python train.py --n_layer=25 --head_dim=64 --attn_scale=0.125 --tie_embeddings=false --beta1=0.9 --beta2=0.99 --grad_clip=0.5 --seq_len=512 --doc_mask=false --dataset="wikipedia_en"
MLP neurons of a small language model. Each row is named by its layer, matrix (up: input weights; down: output weights) and neuron, and shows model dimensions 16-79. Each number is 128 + 24 x the weight over its row's rms, rounded and kept within 0 to 255.
After each neuron's rows, "fires in" lists the words (lower case) most often at its 100 highest values on Wikipedia text that the model never trained on. A number after a token or word is its count.

L11.up328 [158 152 126 152 103  95 154  56 158 175 116 155 151 155 167 144 123 138 145 123 166 108 127 157 116 158 126 139  99 119  89 144  99 126 144  53  84 170 128 130 159 118 114  93 156 152 133 104 164 130 137 143 133 135  96 131 111 173 139  96 140 127 136 134]
L11.down328 [112 114 155  82 144 101  87 179 118 128 133 141 130 123 155 119 111 121 126 136 118 118 115 120 113 100  75 130 120 116 118 100 138 132 120 121 151 102 120 137  89  90 106 140 150 141 127 108 146 115 131 123 117  97 130 103 164 130 123 124 126 104 148 157]
fires in: "father" 16, "artist" 12, "art" 9, "article" 7, "features" 6

L18.up302 [132 116 165 115  81  68 114 112 113 108 132 125 123 103 112 106 126 175 105 117 160 130 133 128 122 146 174 131 133 136 143 136 119 141 143 121  81 138 120 158  89 142 126 112 152 127 133  93 140 142 143  98  89 140 173 121 104 179 150  74 121 117  95  63]
L18.down302 [145 137 127  97 130 156 160 163 107 175 128 105 144  91 159 140 135 129 125 131 122 105 163 141 125 110  75 111 122 144 131  83 167 140 115 108 160  97 136 114 135 168 113 142 132 160 167 122  88 129 120 135 158 143 136 152 126 121 170 125 118 115 101 127]
fires in: "of" 85

L11.up422 [115 132  92 138 103 103 175  80 107 110 131 142 109 125 139 145 160 124 170  93 114 114 152 115 101 124 121 126 138 134  97 140 122 111 158 174 134 134 143 111 141  91  86  89 142 114 141 102 136 115 113 122 139 135 124 111 122 140 113 114 168 100 127 120]
L11.down422 [158 166 120 151 151 154  71 114 145 126 130 134 122 100 108 123 105 148  75 174 201 122 126  57 127 154 121 158 119 150 130 134 127 126 130 108 129 120 127 120  91 148 165 102 108 132 122 145 175 110 145 126 158 105 122 155 108 130 149 158 115 123 117 133]
fires in: "against" 22, "death" 11, "again" 10, "to" 8, "at" 5, "agreed" 4

L21.up158 [146 103 152 176 111 117 132  82 129 114 115 118 135  84 127 159 148 146 121 107 159 154 120 155 152 175 165 135 141 112 118 161 150 139 168 114  92 144 108 129 113 134 102 109 142 125  85 118 140 150 115 118  97 125 137 127 119 117  87 110  98 128  88 108]
L21.down158 [116 150 131 133 161 119 147  88 118 152 125  88 136 156 121 113  90 117 122 122 152 100 105 110 103 183 131 147 135 108 141  90 117 128 137 122 135 116 116  95  86 106 171 144 154 124 112 151 103 188 131 132 157 141 115 152 135 151 129 146 112 127 135 133]
fires in: "was" 44, "of" 23

L11.up507 [133 120 106 138 172 110 157 134 188 117 108 140 130  89 102 119 133 123 116 153 119 132 149 110 106 135 170 158 116 145  94 106 128 170 153 113 156 125 126 180 126 149 145 105 164  96 134 127 136 156 120 134 146 116 119 119 102 149 143 131 145 116  91 102]
L11.down507 [110 142 133 151  97 115 143 162  85 137 112 123 145 164 147 136 106  91 131 125 121 113 118 137 111 109 113  90 129 101 137 150 122  91 134 142 102 145 173  95 133 115 112 123 102 177 140 106 107  87 149 149  83 140 136 124 166 130 141 134  97 142 133 164]
fires in: "before" 29, "against" 22, "again" 9, "states" 7, "airport" 5

L21.up194 [111 110 131 140 145 156  95 133 117  97  96 169 136 122 132 105 146 104 113  77 122 102 149 133 149 122 147 119 128 144 122  98 129 148 129 104 164 137 164  99 136 138 120 126 161 150 154 142 127 132 112 105  68 103 146  58 161 148 115 108 118 170 134 118]
L21.down194 [137 113 131 137 137 151 159 155 119 131 160 105 140 108 129 154 131 129 140  92 105  97 150 127 142  88 109 168 129 150 137 116 181 143  95 149 152 162  98  94  93 138 147 140 151 159 125 128 145 154  82 144 180 130  90 168 126  87  96 193 147 117 127 135]
fires in: "is" 11, "had" 11, "gave" 9, "december" 8, "given" 6, "got" 5

L8.up127 [108 160 101 163  96 133 143  89 145 114 121  90 112 175 150 101 148 173 106 111 111 109 123 125  85 145 135 119 113  95 132 152 146 114 148 117 110 137 128 145 129 109 137  90 137 126 122 115 136 142 107 160  91 155  97 123  87 151 122 108 109 122  99 168]
L8.down127 [ 75 129 146 107 127 122 108 127 127 146 121 134 177  69 125 116  92 122 145  94 115 145 102 112 177 151 126 131 136 118 107  89 120 139 107 135 140 128 141 177 118 135 109 114 123 105 103 152 172  91  86  82 125  81 155 164 141 109 145  85 136 134 144 106]
fires in: "on" 17, "known" 15, "knight" 6, "when" 6, "be" 6, "to" 5

L8.up802 [149 159 133 135 151 168  93 140 106 149 129 151 110  96  75  86 138 153  69 130 100 115  87 113 151 111 107 101 129  87 141 155 139 151 134  74  75 118 140 131  94 100 120 121  81 174 141 130 109  72 119 124 137 167 128 168 159 150 153 125 167 158 159 120]
L8.down802 [168 139 162  85 149  89 200 121 118 114 100 148  99 141 129 143 139 112 152 125 192 117 101 133 130 145  87 192 129 130 111 126 136 160 122 114 134 104 150 187 155 177 127 113 150 139 127 133 124 150 157 151 100 103 120 112  84 160 110 109 139 122 126 125]
fires in: "between" 23, "team" 18, "member" 12, "may" 12, "teams" 8, "must" 6

L8.up307 [111 146 127 134 112 111 196 121 126 208 112 119 103  99 134 132 132 135 150 106 148 120 150 106 141 133 110 110 110 112  90 171  99 122 155 139 134 199  85 138  98 154 111  84 161 111 105 131 136 108 157  92 125 126 100 153 125 130 106 113  71 128 130  95]
L8.down307 [141 144 118 143 127 150 104 114 145 143 138 150 127 117  98 147 126 120  80 177 130 131  98  79 113 118  96 143 127 122 126 124 126  33  84  83 114 141 165 141 129  83 139 146 144 137 138 111 134  96 145 165 112 136 136 146 172 159 129  95 168 129 122 142]
fires in: "she" 34, "his" 19, "while" 6, "kendall" 5, "harris" 4

L11.up92 [112 118 119 145 113  95 143 150 151 139 115 121 121 145 136 140 110 153  92  98 121 120 107 123 123 154 115 143 148 132 111 133  86 147 167  99 128 135  94 123 136 115 118 112 128 129 100  96 134 194 162 111 123 152 146 109 119 123 128  73 130 134  97 126]
L11.down92 [128 158 105 136 189 139 120 142 111 123 121 147 142 129 143  65 143  85 141 138 132 112 135 108 116 115 111  87 129 145 125 160 152 112  90 141 108 137 151 120 151 122 134 132 172 139 149 140 152 121 118 162  68 117 120 146 128 145 122  89 136 167 125  84]
fires in: "art" 18, "army" 14, "artist" 8, "improve" 6, "pacific" 6, "article" 5

L8.up11 [138 120 126 183 127 165 149 118 138 173 121 122 118 173 104 137 138 150 124 143 161 114 151 132 149 134 155  92  98 117 102 108 120  98 191  97 142 103 139 134  89 146  80 128 131 111 130 114 135  95  97 142 110 163 121 149 133 142 145 104  91 127 119 143]
L8.down11 [143 125 148 109  94 139 184 156 147 148 130 165 116 130  98 148 117 148 111  96 145 161 132 129 142 113 100 131  99 135 124 131 117 129 110 116 104 137 112 137 157 140 128 168 104  82 128 108 118 164  98 142 100 132 132 139  98 149 101 125 111 133  92 147]
fires in: "by" 24, "for" 10, "forbes" 5, "forward" 4, "force" 4, "from" 4

L8.up243 [ 98 140  68 115 159 125 174 154 160 112 105  89 136  83 109 122 109 172 129 148 107 117 152 139 156 113 168 133 105 148 147 136 159 153 131 122 101 119 153 120 107 142 136 139 143 126 131 161 161 202 181 125 143 155 118 119 105 174 142 114 118 125  72  87]
L8.down243 [123 101 118 142 126 160 103 128 147 150 102 107 130 125 146 127 134  99  96 131 179 137 163 102 161 168 153 118 128 106 140  97 114 133  93 128 174 114  82 180 124 103 170 128 120 118 145 141 110 132  90 117 126 115 132 143 152 114 139 127 159 146 139 143]
fires in: "of" 24, "against" 21, "association" 16, "again" 10, "australia" 8

L18.up942 [110 150 137 139  73 107 168 136 165 111 114 114 123 126 162 102 144 162 106 100 126 144 129 150 132 141 102 140 123 113 136 144 140 122 127 141 120 136 144 132  88 131 129  95  94 116 112 107 110 156 126 143 157 163 139 123 114 145 125  78 113 163 137 127]
L18.down942 [123 136 130 120 170 181 131 117 121 169 151 124 121 148 105 148 163 103 144 126  98 154 147 112 164 119 130 138 123 140 112 110 109 164 144 147 167 106 105 114 125 160 154 155 113 140 149 100 151 109 147 149 168  55 110 176 137 142 110 144  95  99 114 139]
fires in: "on" 13, "to" 12, "of" 10, "worked" 7, "saw" 4, "soccer" 4

L11.up478 [ 79 122  83 157 130 100 193 143 165 133 114 123 156 175 143  75 125 131 113 126 162 137 188 109 139 121 121  82 128 148 107  78 133 112 163 142 138 111 126  92 114 117 131 106 147 136 147 107 109 160 118 113 141 123 100 107  93 144 109 133 133 133 119 119]
L11.down478 [144 142 111 151  81 146  81  71 136 134 117 156 113 123 134  90 125 139 134 172 134 145 126 155  98 173 133  87 108 118 110 157 132 145 114 133 148 176 109 164 147 150  57 116 107 157 131 105  92 125 135 132 102 191 106 123 135 133 146 104 103 125 138 136]
fires in: "including" 20, "against" 19, "along" 13, "again" 8, "four" 4

L8.up759 [127 145 139 112 162 136 115 159 150 148 122 132 129 167  87 116 114 177  87 117 134 124 132 134 161  99 122 124 115 120 155 131 137 166 100 119 124 157 127 124 134  98  93 161  97 125 124 122 156 114 148 113 127 142  89 128 118 141 145 102 123 141 121 124]
L8.down759 [153 136 109 129 143 101 130 115 135 137 134 134 137 114 147 124 126 108  83 157 146 106  97 100 165 174 162 142 147 111  88 145  91 154 126 100 143  98 127 171 163 213 140 136 134 125 154 104 140 171 150 104 108 142 122 120 141 120 147 143 145 142 141 120]
fires in: "party" 19, "population" 10, "plant" 8, "put" 6, "part" 5, "previously" 4

L12.up892 [ 83 153 141 152 126 102 127 103 116 102 114 102 148 103 125 127 140 184 112 111 133 109 166 140 103 124 118 164 124 128 132 117 124 155 101 111 153 117 128 118 146 113 145 159 125 109 123 140 179 119 181 102 141 141 132 109 136 130 124 135 129  93 152 138]
L12.down892 [188  96 101 114 123 123 171 159 161 124 131  98 131 129 111 141 118 105 129 154 115 145  99  98 170 126 110 117 124 174 167 154 141 115 166 144 129 179 137 132  93 133 137  82 115 149 141 115 114 137 103 134 118 151 110 136 128 138 139 126  96 133 115 125]
fires in: "squadron" 21, "security" 13, "of" 7, "decades" 6, "sustainment" 5

L18.up47 [144 137 133 154 124 118 132 115  95 139 101 128 132 130 127 111 106 148  93 120 115 136 132 118 133 158 145 140 119  90 149 167  76 145 137 127 125 109 109  87  88 141 143 128 130 143 120 160 167 136 112 144 115 122 130  98 122  79 126 111 140 114 158 152]
L18.down47 [103 129 136 130 127 129 106 164 179 111 142 119 138 120 131 114 124 156 153 155 124  99 121 130 110 121 141 152  98 138 139 140 178 110 129 169 129  79 114 113 156 130  97 114 119 107 118 147 124 117  93 138 146 158 135 127 128 103 142 128 126  67 120 128]
fires in: "as" 47, "on" 6, "for" 5

L15.up716 [107 110 102 170 153 151 165 120 114 151  96 134 171 122 101 129 152 149 118  94 121  76 130 134 105 169 160 131  68 132 101 111 135 118 117 102 130 111 135 134 139 109 112 135 127 122 101 137 167 129 123 119 111 150 100 102 135 176 138 139 125 136 134 113]
L15.down716 [144 138 101  83 141 114 140 127 140 130 132 140 147 110 143 142  81 117 105 139 131 138 102  84  90  90 142 103 132  94 140 152 158 115  96 141 130 134 159 119 118 117 122 114 109 130 110  80 112 172 122 106 137 155 134 119 141 163 142 162 122 125 170 130]
fires in: "us" 14, "france" 11, "usa" 8, "italian" 7, "england" 6, "march" 6

L8.up84 [118  97 113 178 135 121 132 133 179 126 118 144 129 144 120 123 151 144 121 136 150 110 184 135 162  97 126 117 107 147 101 114 117 138 149 115 117 155 128  90 101 120 153 121  92 127 144 104 122 137 131 132 151 127 112 116 166 110 114 112 140 130 128 133]
L8.down84 [131 110 161 142 108 142 133 147 148  97 136 105 123 101 138  96  85 127 137  97 132 123 116 133 107 132 121 188 114 100 174 159 141 120 167 103 101 141 130 155 132  98  80 107 139 122 144 149 133 135 143 127 138 161 125 129 141 156 131 152 106 117 132 116]
fires in: "including" 23, "before" 14, "along" 10, "being" 9, "using" 5, "second" 4

L19.up774 [ 91 116 105 111 128 134 136  84 139 112 109 131 139 128 113 135 181 134 141  97 130 143 192 113  96 125 124 137 115 129 111 120 116 135 115 104 117 122 132  99 101 162  98 128 100 116 141 125 127 151 128 113  80 117 115  91 140 127 119 142 144 121 107 117]
L19.down774 [182 140 141 153  99 176 138 170  84 108 130  92 135 109 147 121  98 142  88 151 124 106 124 138 147 138  71 114 108 135 100 152 131 152 170 137 129 101 133 102 119 109 132 169 119 121 145 154 141  99 132 149 171 155 137 129 170  98 130  75 117 117 169  87]
fires in: "to" 34, "without" 9, "swing" 5, "though" 5, "because" 5

L19.up211 [120 111 148 134  80 105 135  56 117 169 125 120 125 114 143 144 144 174 115 121 119 151 150 159 161 159 133 129 116 120 139 121 128  78 159 123 130  96 119 142 120  87  88 117 169 125 117 122 104 122  91 139 174 143 118 139 112 160 153 149  67 122 111  93]
L19.down211 [140 165 119  74 128 162 154 146 108 124 147 136 111  71 100 155 121 136 109 106 132 116 130 170 151 101  90 157 131 147 132 161 126 118 133 140 130 166 122  78 112 108 132 120 105 113  84 122 111 152 166  66 139 149 131  64  93 137 115 140 136 106 131 134]
fires in: "by" 44, "since" 18, "while" 6, "from" 4